config = dict(
    num_hidden_layers=11,
    hidden_size=704,
    num_attention_heads=11,
    num_key_value_heads=1,
    head_dim=64,
    intermediate_size=2816,
    vocab_size=47387,
    hidden_act='tanh_gelu',
    norm='layernorm',
    norm_place='pre',
    norm_eps=1e-05,
    positions='rope',
    rope_theta=10000.0,
    rope_fraction=0.75,
    qk_norm=False,
    attn_scale=0.125,
    bias='none',
    tie_word_embeddings=False,
    parallel_block=True,
    init='uniform',
    init_std_qkv=0.019,
    init_std_o=0.0,
    init_std_up=0.019,
    init_std_down=0.0,
    optimizer='ademamix',
    learning_rate=0.000185,
    beta1=0.9,
    weight_decay=0.4,
    lr_head=0.0069,
    warmup_steps=208,
    schedule='wsd',
    decay_fraction=1.0,
    decay_shape='linear',
    final_lr_fraction=0.0,
    batch_tokens=131072,
    max_seq_len=1024,
    doc_mask=True,
    train_tokens=1420000000,
    max_steps=10834,
    dataset='wikipedia_en',
)
MLP neurons of a small language model. Each row is named by its layer, matrix (down: output weights) and neuron, and shows model dimensions 469-703. Each number is 500 + 40 x the weight over its row's rms, rounded and kept within 0 to 999. Numbers have three digits each.
A block is one neuron, or neurons of one layer that tend to fire together. Before each block is what it responds to, as a language model described it from the Wikipedia text at the highest values.

Start of sentence subject
L4.down2454:548493546443532523423536455502503534524465521526504495547351520507504486544511534489555513457451515424530502499556470560473534515448522450487488506571489524526529467477505510477443430503543475581449525495488390453448514491500528503587521558496485454515449492451506509517472489545469567534436558550522484525528489481502481498470538493531445555535464512516520518522439515569520489458478484533493519455458418509528471510546535505536562452534457501400562483506471444481490494559543487470563482535433565416570523455487510407429539491449507495551455536462527505529463485477558550498463508476498468477451547498542480392466578562482523426498489470482545484487418514558467541485490438526481544537517488525493550511

Verbs before their objects
L6.down28:442503467442479512549566459452439431584425544507411559445509469470482455477502497500495489549481468437511512482532451501462462450567545434449460533489516514475514470509483441532515489559393462546484477427551450526445478471475481460464434456521553472561533504485451512538535432498519515504493468579438504485551541473463493470521479486458568519443554492447488469465518443559477455548455447504533409437529460480517576480538483455550488534460455533499455487547457507522538504531443539536482540573547547526521515474418520451460517470447548525608542496538457503510431466480491497577484516497550506493461484480469509497515477409500465487481532483482485446504454470493514589442517505533514513562466378573527522456
L6.down1579:462550512555511502524514524489545573440446536483429545524564569461529449489481494506487513481517520509500466508436508518476456529516493497419490503456501439493485459482526516432524427507512549425566474505451544570541461546475518449519391492534433466541462530534495546531473521501475555480501513521481490532450509492534475557536532454462568535503438593544512484473530495506449497529518526484533515586494518540553474528413532486481526577497510494461508551478527487553508488471485514527523599515500515477518559507469523446492450503502519496553536625487518491464511488500485516571548500468467481483536462562490474475480448475428456568606473505548546482506540553483476503523480598545540516466584429497569425457
L6.down2313:539514552447524525611481475467546413531462475596522422510454552470430552489434507485527476448522447433546406528536497541445543466466478443432510493509597534534472527488476474452486492478440435528523496426466469538465540471527507437526415516528539543479458421497484550473470503468457535493533423471440477549444498462486445448546501449453553450425553461396534477457594541531538495476493561452532571526522455499442601541520566504507529503476486604539491494496538530556456502510501510476523533490530480489528479499521516506487450461491541552497567548485560453554504442469535547491478476469524508556462499557520432442502483548534538559515486420512514514539513585557513545451518506458518597522542474527548510488
L6.down2716:531512520500584411495525431507496436522456523446498485445564458436559454482439413528574435518466510439495471561546563502431470541462485503537485499472514448460480506555457434532520483478431395468521540476486518531493488512519462459490481575507457544474467474516506569485460497541493457488481492532480601503537435531568445572455463458500520518521486510511453472499579552542519459432474513482484546468503484432513507457487484466463531542520535505520507492506549522495503516514457508475512545618589468487547535538424520489441472492514496479482481448531490456483443566559432533474483467457515477524458541507475463503490459498453474454512542542442457460494502541492487526475559595470502513466487467495558515609

Sentence and row ends
L6.down372:563456484544466488497446465480529476539438506524566489497473545480476489512472496576512462455478468441515502475540563488522515453538531561462531470550527508484543500534466449463480478556541485469547497517466458460485487534552508445462490460460545569508550460482417565479506563545504514534522521573552557553485541500492510457551563529498459475511526516559472467548524447491471452510500543460504513438577445513496463484512465487529438473524507452502540500495441547547441553524463487495452501548453559589520475561527553462381566479445462471518460533466507517492492525561500486503460519511521529511473464432527492462496503525484525507483510500519525495545458490478480572470495456503378517493508507516519505504
L6.down1229:551502541528490539500469448508517479489541502503496484490478523485441497486490478477472547462535517513423512457493482519540530471458483441536517528465469466549533448455516502530420428494489497468581524473541501511526494539534438571466510526433477482589495497471514568518501573591540491467540513473464484495484480491507543474475520517469473512527476442497542492520484418421547510523448434491434497513483482542515465542507488487443495470481461451472509519506471482438552552558440554520452545453508492530479565456502515498496563496494487516502527542498465592527489509521510484463508530533575484441497509387572555585529474472471558524489534570548628540524524458505477541477540484459563486501572439467583474507
L6.down1520:489588535550495548505496467480492525511513532470589513524520525485486484512494478474471488518516480440522507443568575490509516539544530515510485489503531456499520523499512531487429405519481541471603465492526518433518509452497481493481500485423394508568452513495520500543469531563579469523500470532534530483541466539509487506512481476507497539516478530489506491557496490542509491445457464452521446524424439534518507477467499505514500511495487442490521516512440458461523519528493507513454491537534505512496521467510524496478489502500508464485490561504498540496578537492508472478430519555523469501427473401462560487541508500469541507500539569499620452497535497505476476534520470486487466457489509495555518545
L6.down2476:600483536545493527460512452503484461512532531476481453471481542500445473516456509469496547479536494465454473518551510592467492495489483473497500513550509475480504551511520488539476428507539439481620469524509569483534543473545550563528535488483409446505393503452529456476497533519567550552559520458512467521485499557472475542430489448524489559564493439469524550556538478432527542520528428497463466517481529492570528484578531435526516513438480474536500623473502532575533507559547509499502537499477502482457507458505504491438588501495486527514518644502564513470548498461516458489536549490496543529481493438529518489524534511418495533473398461509522507507543505444513565458512489490500550437525436440507501511

Main verb after subject
L4.down385:528421516523490427515453487497530461479453418493536520556442466554491437451490566509470500451511534506465492458519496473433446491540453486454480535509447509481564476493518514521464485494484455529449464503496503410506571547567463507536525592518452531487460461453519517508534599427464504511521541540507479518437553525543526564485498476514463464504469443581536530472491453539534528498508469541498529547420498521408491490500499511533519402544520522496518443470538511493477532497565453452550495516440472507520479461517480458458526466471544515528470483572513516521488485534553496405534505542512544486482428446496465505492542474516513498496522471532499523544504465526450510611508507587515506427524507531496441482

Table cell delimiters
L5.down35:523526455506441444488500471506557569450504500442551487466518484464430526405507475519519495610467508496417470416503498473511486464497549474476524465513526469531497465439479488501458527477512501472528504526527485469455407508475535484519486433468506523521532505510523533542512524545480485520425521507442528482451548558501547536493565400459509545434488522501548511487488408432460499537445502493525513498507456474483473495508482542493564504565512469548466511421568435496504517576458459460470548502459488494441495570470497519436523515478471533539503577441477478477523500504483445483475530507488514529517467496445519450469468544521510533438548525508520548515588522451509452419481549496478495534484438522530605475
L5.down559:528513495533438504504515463498552487479513469527457533493475496537466543487530486414482518558514524449462419502446479543566549522429521499507543496464457495410464541488485470482483533512475520505488549592548520558567487541523481506486497409464511545519494509512490564529531549542473520500446525488441491525439475464529502534495499463503515531495430499406503516481487448480562499525543451481529569552458534448511494458514537492473525556459547533532434462456551554512536488554464496477453471521536550453434469523526518456532465479512443467442477523527547505524501539485410514496533506533471469443572530506542580510524505466498461500441566508523484522515552486529502490462489528555507490462519397527554505410
L5.down1614:491472527563443516500482488481511474565455530451570466513539507476430454465477449489536526502471553557535496517581504490561543562465517500516486506439509449478451555488549554505504483497474445509542480530563555492484552506478514532503505525513511504474527504465521606522429528507496460482469487496506477516522493523486446493492558511503596579523467522461460508489489475432451442476491468490509506520486508544504491528545531526592495493536546466517463508554595542480504450598469491511506475469515478467444459489464523479523448542489484481515503530513494560537492444544516520514474440480478526496490550440403494514493436529502490559477606488505583475524592459496507505468494496460466458510466442541499513552
L5.down2555:544484471492454430554563463527534524435532527498603486549460461490460605474493443589491512503533511464534523440501512468503459450466531482504553536441491547439504509431454555506541467518490510585516582509550499462515505498473464406462509529555475477442475485483554550521462579538420454509542555497502473522465543508521521522506512508452464524470456487452490518487531461477473481538502504501543522486504511571443441434495562499481521470439533583550482526470539461479539540499486483409498455438555518548443488453509511523439500537495494450539444497436440523514522474496554483506484553528531468477526513455499543501506564513523503486487486569491448551514540559477510498554459540524459467501599474522501565439

Rare-name word pieces
L6.down84:513499468453515482471551441454440539482491525458551458562483471432555543500548526562501555514548514492480544396517491467459478478458567478530481491492583478516462566486461521435541521530512528452594482556542492479511499436425425504516445538484487558560494579466475498481469520492513519510526454495475536446480468553517540417557450458483471418499509472466564518429491454521440442513462479479497463537473456535540479438512541474472448557440537482469459453536488552487475361525499539482544539523495472514566510546480504507405535453540464552538450490512533515480502479574447475526556510498547545512446477484501616481531580532544509543525484521437494509518561497467486586481482483539552477455551507564531488438
L6.down176:570525526553502525514451554480512473426485565572508486428515468448560544500508531441500564564434550559618528408505481444430495498454522442495603467488463431452529457421500499515533568538539537425528496598413474570496563463447569586508541455515518489512498531412551415539502446477524512473479462453534510566470441479469522455494447509505495513550524587495442506505521550525489491506477489509547496538453466497552452460434538562518528566511525496509555468590526473528485512551506473536488476509426497505496443468450462459519496474503479462420512461474514488460498534503534490519512492487503496567473497520546475461547393461461497521508553497486529544458523518459445514475488516467572486534500499554470500524
L6.down197:507454466511564543457463458562489447531493553498565507485533387517550486526495509495479525479553517488579509539495502532564506518525557529446473442470559477501487572498429557509514508530474547522540442583521484538519514460488460514464490417521478478500539508477442489424543550545496453450456506531553544506483441430538505437497415490519491449491540574540470468512507568515473497499476465479532405448539498519475487497439442546419537438472479508466539536565508509465476536443575565491496493420517540502549520486485518419502441475553499510483485464464548466450481500522452527478491503475447443617540443527491455528462601552483494544453494505480451501484430455566526475487547433530487535478545503487439512485
L6.down2280:512456470562448586513486475458495508461467491519488520474525464481475511506534415484476585537512459539506558487512428502499477440505450429427530454457524486500541379481548536459566458510480446426487449448458476502516532452534464509456476495514436401473438527570522506482540450483421537518527471516504499540456467525530510433531542426468482543429452474535523482559533534453469537540468492512473565507491542506550470467539508491430441430496511504526560462531510498566515467489471497503505510498444503544498536436461514517468553495466508511543547551437493532488529544574481479453548471537448484465567488483507489500533495473495398560460554531496488454503558518455520467481543581579481525492527457470514525562

Main verbs of clauses
L5.down443:475572617409566483555455554427485508503511523486563503504437521516457501467469496554459469549475538516546449400488596496457484524485547534437446489537532544555486555564497515505470447484452516546509491571553510408580457462473448482457536441526525462500469417451439550540470610540475483439548553573486541573568420518528540489499500554538482473531514536509504521455498507473497424461540496488508548576497502534508459527520524462478523433493527527495595468538525569492518554427479500511582531504446443541493478517505525486431435441479438526484458426525514456482522477505478528441492509523511535518439484540430431521469549456555529499498483493560488557510530509596481456500490477541483545489467554517518499432
L5.down1230:500472439601493461495542463471537544542484509494538445549472484476514560565529559527493550489558426505466499518518483445558510513454458534524475513467528460497544462543516524442504488531584570482379472423520475504483550523474483549526517471481439483497502473516508470470502465470499467473516462472482440515501504522469461429526502488417482485515530505498564507483550535517455467501485481549519404437457534429467536603451466536534526485524441529511519491551460465461416376515534507527557620524491502556368547478517457462531497514581448525437591478524514481541526562522541483484467461526500474510548550504446454457473480468487543404469482463445490498493463538535495539498427554471492547520499512480462487473
L5.down1706:529446568509513447485433462595518448447501456496555600516457484493534497502524505486483474564456559549435526478538515509500468593475493472546541520530466537482482503513515472498449482479478525524479448605551513419544461513494430482504595519484495475470489444533486463551461541541498531544484562505581498579546546510527559484498530503498495536522465485490477526528464497472513468441526531563550523495432490549462398546507560509488473443548430463483481453449541476496539522422532490387579494532528484500533503450542562440504498475540474482463474488461500457490559526519500582435552492499446522533472473503488508549478473555526483462478484462522491441502536480525523445512527525515545496518544548448430444518
L5.down1972:499492624477477475534455525539509485498547479505563533552449461503521512485473513527526436544456519519500447419567555535442507514512480532476436499543497561487522529560505483511499496466491508578489522572461500398522499456478485529524501598511452453439470444473486533484435614503448498482555571542596525589520489493500525552488513476572458490547491485497499455537442482531496479453512504525436553505518444519434451564510490484486480466547514512464546467522515563497525581526427435458582470534529400484485502472548574490417482448488430485470465458531520457502511504561510542446489473476471523478437471508447432527426539500450511531466502471536526497499538479520477519566555500523496473408508517493513487477

Title and cast-list interiors
L5.down105:516463478517496481535474517551475520481514532422585464519556474464443430526503434444532487585527590466509509477495455444489511471510519519560499537506473507466504447571454381439474458505499482532488478540460488500537435524534459521505508515424459511499499506507436484501552521539552480484478410491491563588555500502445474527563523509543455471486503515448461475545474467508455501468465529463478545526437510505488498434471484506456471466552525486413528513535513500465506471484507490492465423531529523484489533496507587546518475532491558469480382411532507485552532538560415585511521451465508564502412463500522520527461495509454479526479468489470468446499522476458547452484546460541351502398458504498574555514
L5.down1109:421408476519474567437428495505455523529512543547514430439495512436509461567485484494498545570463497454528507467528476502476541459492448440520521492486461469462549528504530478480461486410578507479514390532420503552550542559494519530482499539486536533452455515607511546471459449507455584494505339522466446470486546463539566539560511457525466535381530485525441421535510559501464537449558490477403529513456489532486533515540552468551503487481503572502513465464510507423460483511527523526544494491478446508495531536476499488503508550495504546506505554500521499482532539540428417447487490531507478497466530535480495526518484492456499516521548531503518428464507448474488540429518514491531474514513553478528528503
L5.down1800:453486471466522486481528459528440553451440573487440498471539434528452453471490498426509467508568551466531467487450460469430464505451522486523480510469482502510486447566487471494490493474468523526506485469391481485490462490537499467496472469446565445465479469482508565518492472488463513517396586484457558567537486495513495518493554495499508485469537561440518482478424418471531600494588466443517522495495478483527473480431530498482475452464575473549563462438458537507511414481514608526480482497484434412515534518498532473517511502463500435465427481508523526506477544500526475478495571516447477516473498454427472555432498488582537496574474513507552503501545451477486470522489448461459567475477478454532508455
L5.down2149:514508556481463512449487480597501592479504518418473574487546559501500455521512505522471586501472534510517476491451460429475516530485561465500462505515531497436571506490481494473488519507479560543470483452511475506473475589540546460446511489492465465487462489497498475535504513475501478395515449548592497435431455508495519504573546540529526523524496500497533548485558425466524545461505502502513471495437477568490502489428499477458468518537548534506532508493480524502481421481490514418548506461458469393476485501524552476534514523474582511524503456423502529479499541450498460517571534489520476504512542493524558471495516511501493523544540517554438521518494549491543444515551530572521532513507490499558452526

Late stats-table cells
L5.down233:491501513515502438540398501519500519428493525474525469425541430531504535447489484492456502527483567422467443513496519490496519591479516490523539536482509481538539545515478514499440470487510510435536495524530488494498516509554457496492472467396470510501510529513471521513466544567478548533473445483502437522492549558464448525546532545500469494519419523473521477442515510468439543509505534480505430543487504524477442531433476512488510546544437454518544463509499460396520528502504546515496516462522485499456475474465483435514521458558515573516472484509574520512599461468548516464485512521525497501591529513480527575557488506431427498480504550453466548500576464549490491526489492435537509554462438484484464492
L5.down2346:421568466487529488413453468527475466567595529457494543521580454552502506452537520493548484427482474520533500533451568519450497519558564503490500518501473565508509533484507527476502521476535542474491511512475416465480469501428477539498499455519498451483502502528553536478477443561511479504524472569471574530463488576572496519495466587501484462497510469474498516472464455555517474624472463476514543453552499533455546477514557506448501544462552529491495475518547440452545491485469508483455485516525520477499504543459506520512449523517389470533476459465504474464468521428480529508541514533483531532526525549488458490503540496559498493559444513501442513471552553523505474497419499611506510533544512501454475468
L5.down2546:551458507512578485455469453498475438532508508458456485506483483478484412608547479502552499505451478528489487457489452431521516530483422510553527530511501537497491603442457439555496477498548501540547514522438518502458455509441536495480549496533477570570489541526470498532526488439474522580535463525452534526490514526495441463537545440545505508449530540546482557428481525513549527507478537485511550497515499531536566461496496508491495433563470496524536516490559479496446542531477532472510538335506510511456479446526470497564460478508497484575510541435475546577446509509505496565429451536536469509430520443433581571516507485534448532496453450463515518589447489497469543489525535482385497502535446477449451567
L5.down2787:464506576491483573449458475466510596504483528492516482491457518492482497541467505454497536538443577538519499539456478601508524495460486508528480476528448470417560435485548452532479482451441538483495509503478540473449554451473525534461550469598557436505509496492454518477527506460471510557514495460505489530552511521435523537501436523466537541532514477511446508460516550499465475554514564420519574462482612481478473439551563474500456555499535484528505504533581436560569458494510462468552546567537511495453491486464498474490485507565580508477429482531488487490561465525497445488541468508455492576536430515496519523453454575477541474527488526488504521437519493541500490500530479538534471514614537507489506484

Unit and block boundaries
L4.down2467:476504590551453555475490458469466515471539482489510493469520530435477494495495498503532453417458422517534554484564507508520488575478527488550533554512517445509542479495572512518391477492556498546567475479540531467518454531470468486512538533527476492476480541446437507500515508541527528549515533476491462492454487481455513450512453501526484508507441484439490509527486440474490462520481455489493523530443463476495466547477526482462476494473500479463508585543431413476474488529475508490486525489553504494478479467532455431458585540526462568508451589532517603486519508531470487503515516511491476523478500407511613523493475523439559541470488514510599512534517550488435586433462508503546482535516561504493449494

Cast-list "as" and relation words
L6.down556:499506556511470465514508502470572541494474518518487480472505437525486458548562456513484466520519497475495510460439483462476502513451464424566492530548437501516529470502503515441548456431430418577456506412493571505477521457529493502510551500464489454492459502500536489456496445552474516527476489512492480448473494485453533503549531460494550464442508469493548532499466497451473504548449485559501514451473516529526483505417464462489483470480541484456446493494474458474503550472445550547467482472421516519508435421522478472478509447472491473514494505563488460506490529429500483512506464544556490518499490388523454460486531511508469560520492567454407497573485513436429517537601560536501509521414526510554506514
L6.down1036:469484504484519475495456578509524471562457519478494525495539532546490425472467460457483432462514497552508525539447531482554496554469487487499450487518492466462497511465525531442454486550485494510491468520558543511459488439508512500470501537568477470526467518444549460469478464505559484557482463486530573606545498489498453584515464534532495523528458449475486456458479531494517468526479514569481433486475505497527477590493564488468517513489553462532503499511537374503461484481490538410503543522547473518542508421543545515535514470500461493541461452604456477539448457458439569483426456513529487479477483465464475427492523531525436497522447518561536490459520499499470345545501455515434579509440454519461563500
L6.down1152:482451477487519543493494569539546494412501548534466560559479519469504432512513566427538546531508511501569499547525532454455452563533497506493420458476563529543522496544421424490540502456499499577492496480441606494485562453477434470455536505532471488472538464507528442590470559506511467479477575520489524559461517517497555522473513492554511494502449508497453511520507418503536456467442510346486489499531488490482490472514467488542534528553521424478567449509545531504527511506536507437521497489548510488471533463487457457591516438481439427506469462604566529501582490533565490484467465428458509521470447467482553519457495516546467450482509495449460557494509434505456455498442526545477554534438565555512424556
L6.down1773:515523440569414528480484564557535519543528528462513458524515480516545578558469421452471469524480574540468510558537496555497492490478488497508576460555494443459522429472560521484488576504457550532488515484456495485509527534470419496480477455533505489532529459494535533525468465527465506480493524481531430530484436529416546501485543481461420455601455558482491544497515466447552543530520462462552443552472485594555505480496563561495441567528469472513523504446531447510473451483514470557469443505490446549413501514484515495513573570485514391448516427529499423453528562464520523441482453491498449525526583518509427479518464487480455519517496501492519524554445520504534537411577524516478566488517433522480518516

Predicate before its complement
L4.down2789:466516498471497436529454536467519561529451504452516505544517633534515520503403508509506504520531504507524476448495543497526563607420487497478448465532535558581467503577504450498387535599452513521480486514466481392547459485385459498504444502469510501516479470573415493505511553505494437510523531444437445530490503541518486557491531499480478510403516487489626545474483548513512522479491490409472531477502441451432410551563470461526505547549465500425513537519530509484511507551562524510514553470583419544467543527438519443513550467482515468465477481616485465542555451508520479506476481535507532529458475478515482531496518395487363515444540508471499496500526451482472487519530481465509514424496574508550482537

Mid-word name fragments
L5.down638:561536491489534478493497487408444526514514510474515488492495452489538516603462476526464474469505477440504491429524527465552554523485523554501487542456492496498508525521495460472547493517495600548563507577512502462425527485514509536478504508463450538499514442467477477517425534494551452412502520528594546435484438586514463403523534490522454484529535462483551528559517464485430436483497515497528515448494529494604494547505502521447485508473458541475472458518492540500534478457523483556521565508444431522508511509542523476468488528522524560450410498533534522523516418579466497494492489502503466485432453441522605493451511507442493572472488534404537459522541522489439578515449473493523514474528488503522488543
L5.down1658:549517490501511506509527479421526484510541514499519422496515440468511441496502453503438471507492478525418526443508493526514510520476486541474498487462513505470523551454486513493566543483443546487492518527510521487457496446502552568467516481454446525472481484519529487515396521521473525466536467461567511383504435549499560460529521532500567492466546516477527510531504530471417444454435462583506505436496577516550471468538444472437511488481505464443557509481527546548477458520462498549486555467513486517515472454577490547459458578492450529469444494537524476481497479565493504469502487514543447490477460469525528537488608504470444554484497607467449538480562451540431572596491487440496508462528469449511523510
L5.down1827:526561474522512481573441519423445515491470429502545484533477548505562444527460460529518507518482508476471554424515483462514513525538535525516510552481556502543479520515505540544477473470483594536511566503589493447448529486485473522443599511482457440528516463485495573502457553529488544498460469483553560539550484532575503443597524532451489510490524471440507508540491475524478429485460454541530484496441538506493490565490488452494551519448514509492584487544515491495505402466567550563503523556526495493527444491570526528449521517538479513456421472471464488493494449540445465424476541614489448503480463460436529490506555481456503526424504589495528469533560421512483529499445527448536442448541519441468500489
L5.down2329:504570474459505514525504520443510548562568455476469465527453524538515505512495502484525501460481471540428527488461457443472585542543540564445557471406538449529530584498473555469486521519461577560526575526534463558500554490528493591495550518529520426516418552551505477511439490462447572436520473503574528526515529540502469450524469518461498482524502499487446538530483439466486467470438485559539438445465526484549464541533468484457541552397508502441564507495527502465512510506508515525439557509617415527547451475521490519467570462529458490463543521488436478515499439540535503466492509508522499466504494494522527434565490572467491497486450535483474497526549454514431561541498547480514479466464472459471469436

Paragraph and row boundaries
L4.down2745:527539487513513501481486454468528476426536527498517501489535499415507511481515508478491447462434459491527516440544519546479495539516474567460530548512569477511457415456499463482489429440447511496606468506508519503471436509536439466511504470496446477484493470533489484539514548506562475488520474543507581496460504503537514579482427528471533538472504527485480508553530485497502497495473430477473496533541527466488475445460511516511483509506501506489517515443446462516486519565487486496486507534471471541486518417502509442481547521487534500512443671527467550500562508506540458523479503492515485462516544477540554565513486483500499551525478523525597497517581545508419531457467490465452500569496489465531458498

Paragraph and row ends
L6.down139:471524487519553525476455464493558439535548472437524568467507497495426484471506473528496490468544513539455530450509500497566480441476501473522478518468514495544501468469481570492567464450508471541538510500450474535543520431532516550517526472514448451591535579566512456510568497545495505540513461472524493521471507480532499461443455448476524579555375484528460460515489455478472546581493419510491505576505564518532447487505495437508501477471549496542472466505494532581474514538557504502468520541482472521495562412414426458473515475501508518519465552502533531524502574525492497565510455541499457515459521461557527494514472527506522527537553468448537575562508521469463529572547473546496506463495469490545554561
L6.down588:554441509475498508495500525487498601490462505516513488500522430497501483555503448474486553431449490426585505472529437534528497451505477535545415454509515502454489595478465496474532596466518532507520525536499475475508493550494458486550543508456481473540548485439615490499410506565550461498468495427526567422456499505454483504443549506514440523498547504531559499558418462474492508507479503466507502491532487526561519516520467456477485476490560490511532485517456471548546486487476455568527478463459508434542531450535453456516447493459529550489463528488538525510475402544529561517550453479524461463462456473515574481486536444509525543434547544420511469500570445527491594501442453464543503450516523488538492548
L6.down1136:493517492468444517534511479545547520519497444513526502458500495507538522543556572455451584543537480453495457513506530474575489413479501515430561527538479489524556439425518567514448517504471500500534469475490381434580518497504525434474461554473535527505451488515447509515472483454474526520505475494509490460500498534441573580456513560469545481523434524471416495470570500493589455589545444507488496489509455485443529524543505508503475598520513439494459463455478451495515523593508483481445487512511518528512523440455465488460437500500512491550495524559464491491504544453471499451462509483559464533488469483520480554464459472560508447483583400521537518535453460539421456433498533461508511536566494475553460461
L6.down2636:498425506569503583399510486454490528462530524488521491555550550424437525452513474504529410424451511517514412444624491500577465488588510543464507454484493494579490441524512530480475459534532445502558416472508502560517491500511474502511500484529471513506514536536490555498469508471528509507506515519479538473460500480512456548434520538475461509497458509448519541558522490568479501517470523535492454501423448471533487465460484541515529507536505386550514518483501458488498523532557453486477496523536516494472456431509404468436472474520510560501473582490472485537613441538520446448482487524515605472416519402444514488499508515477545512503520470506508455525488494549478509587457537531421521567515458458507501563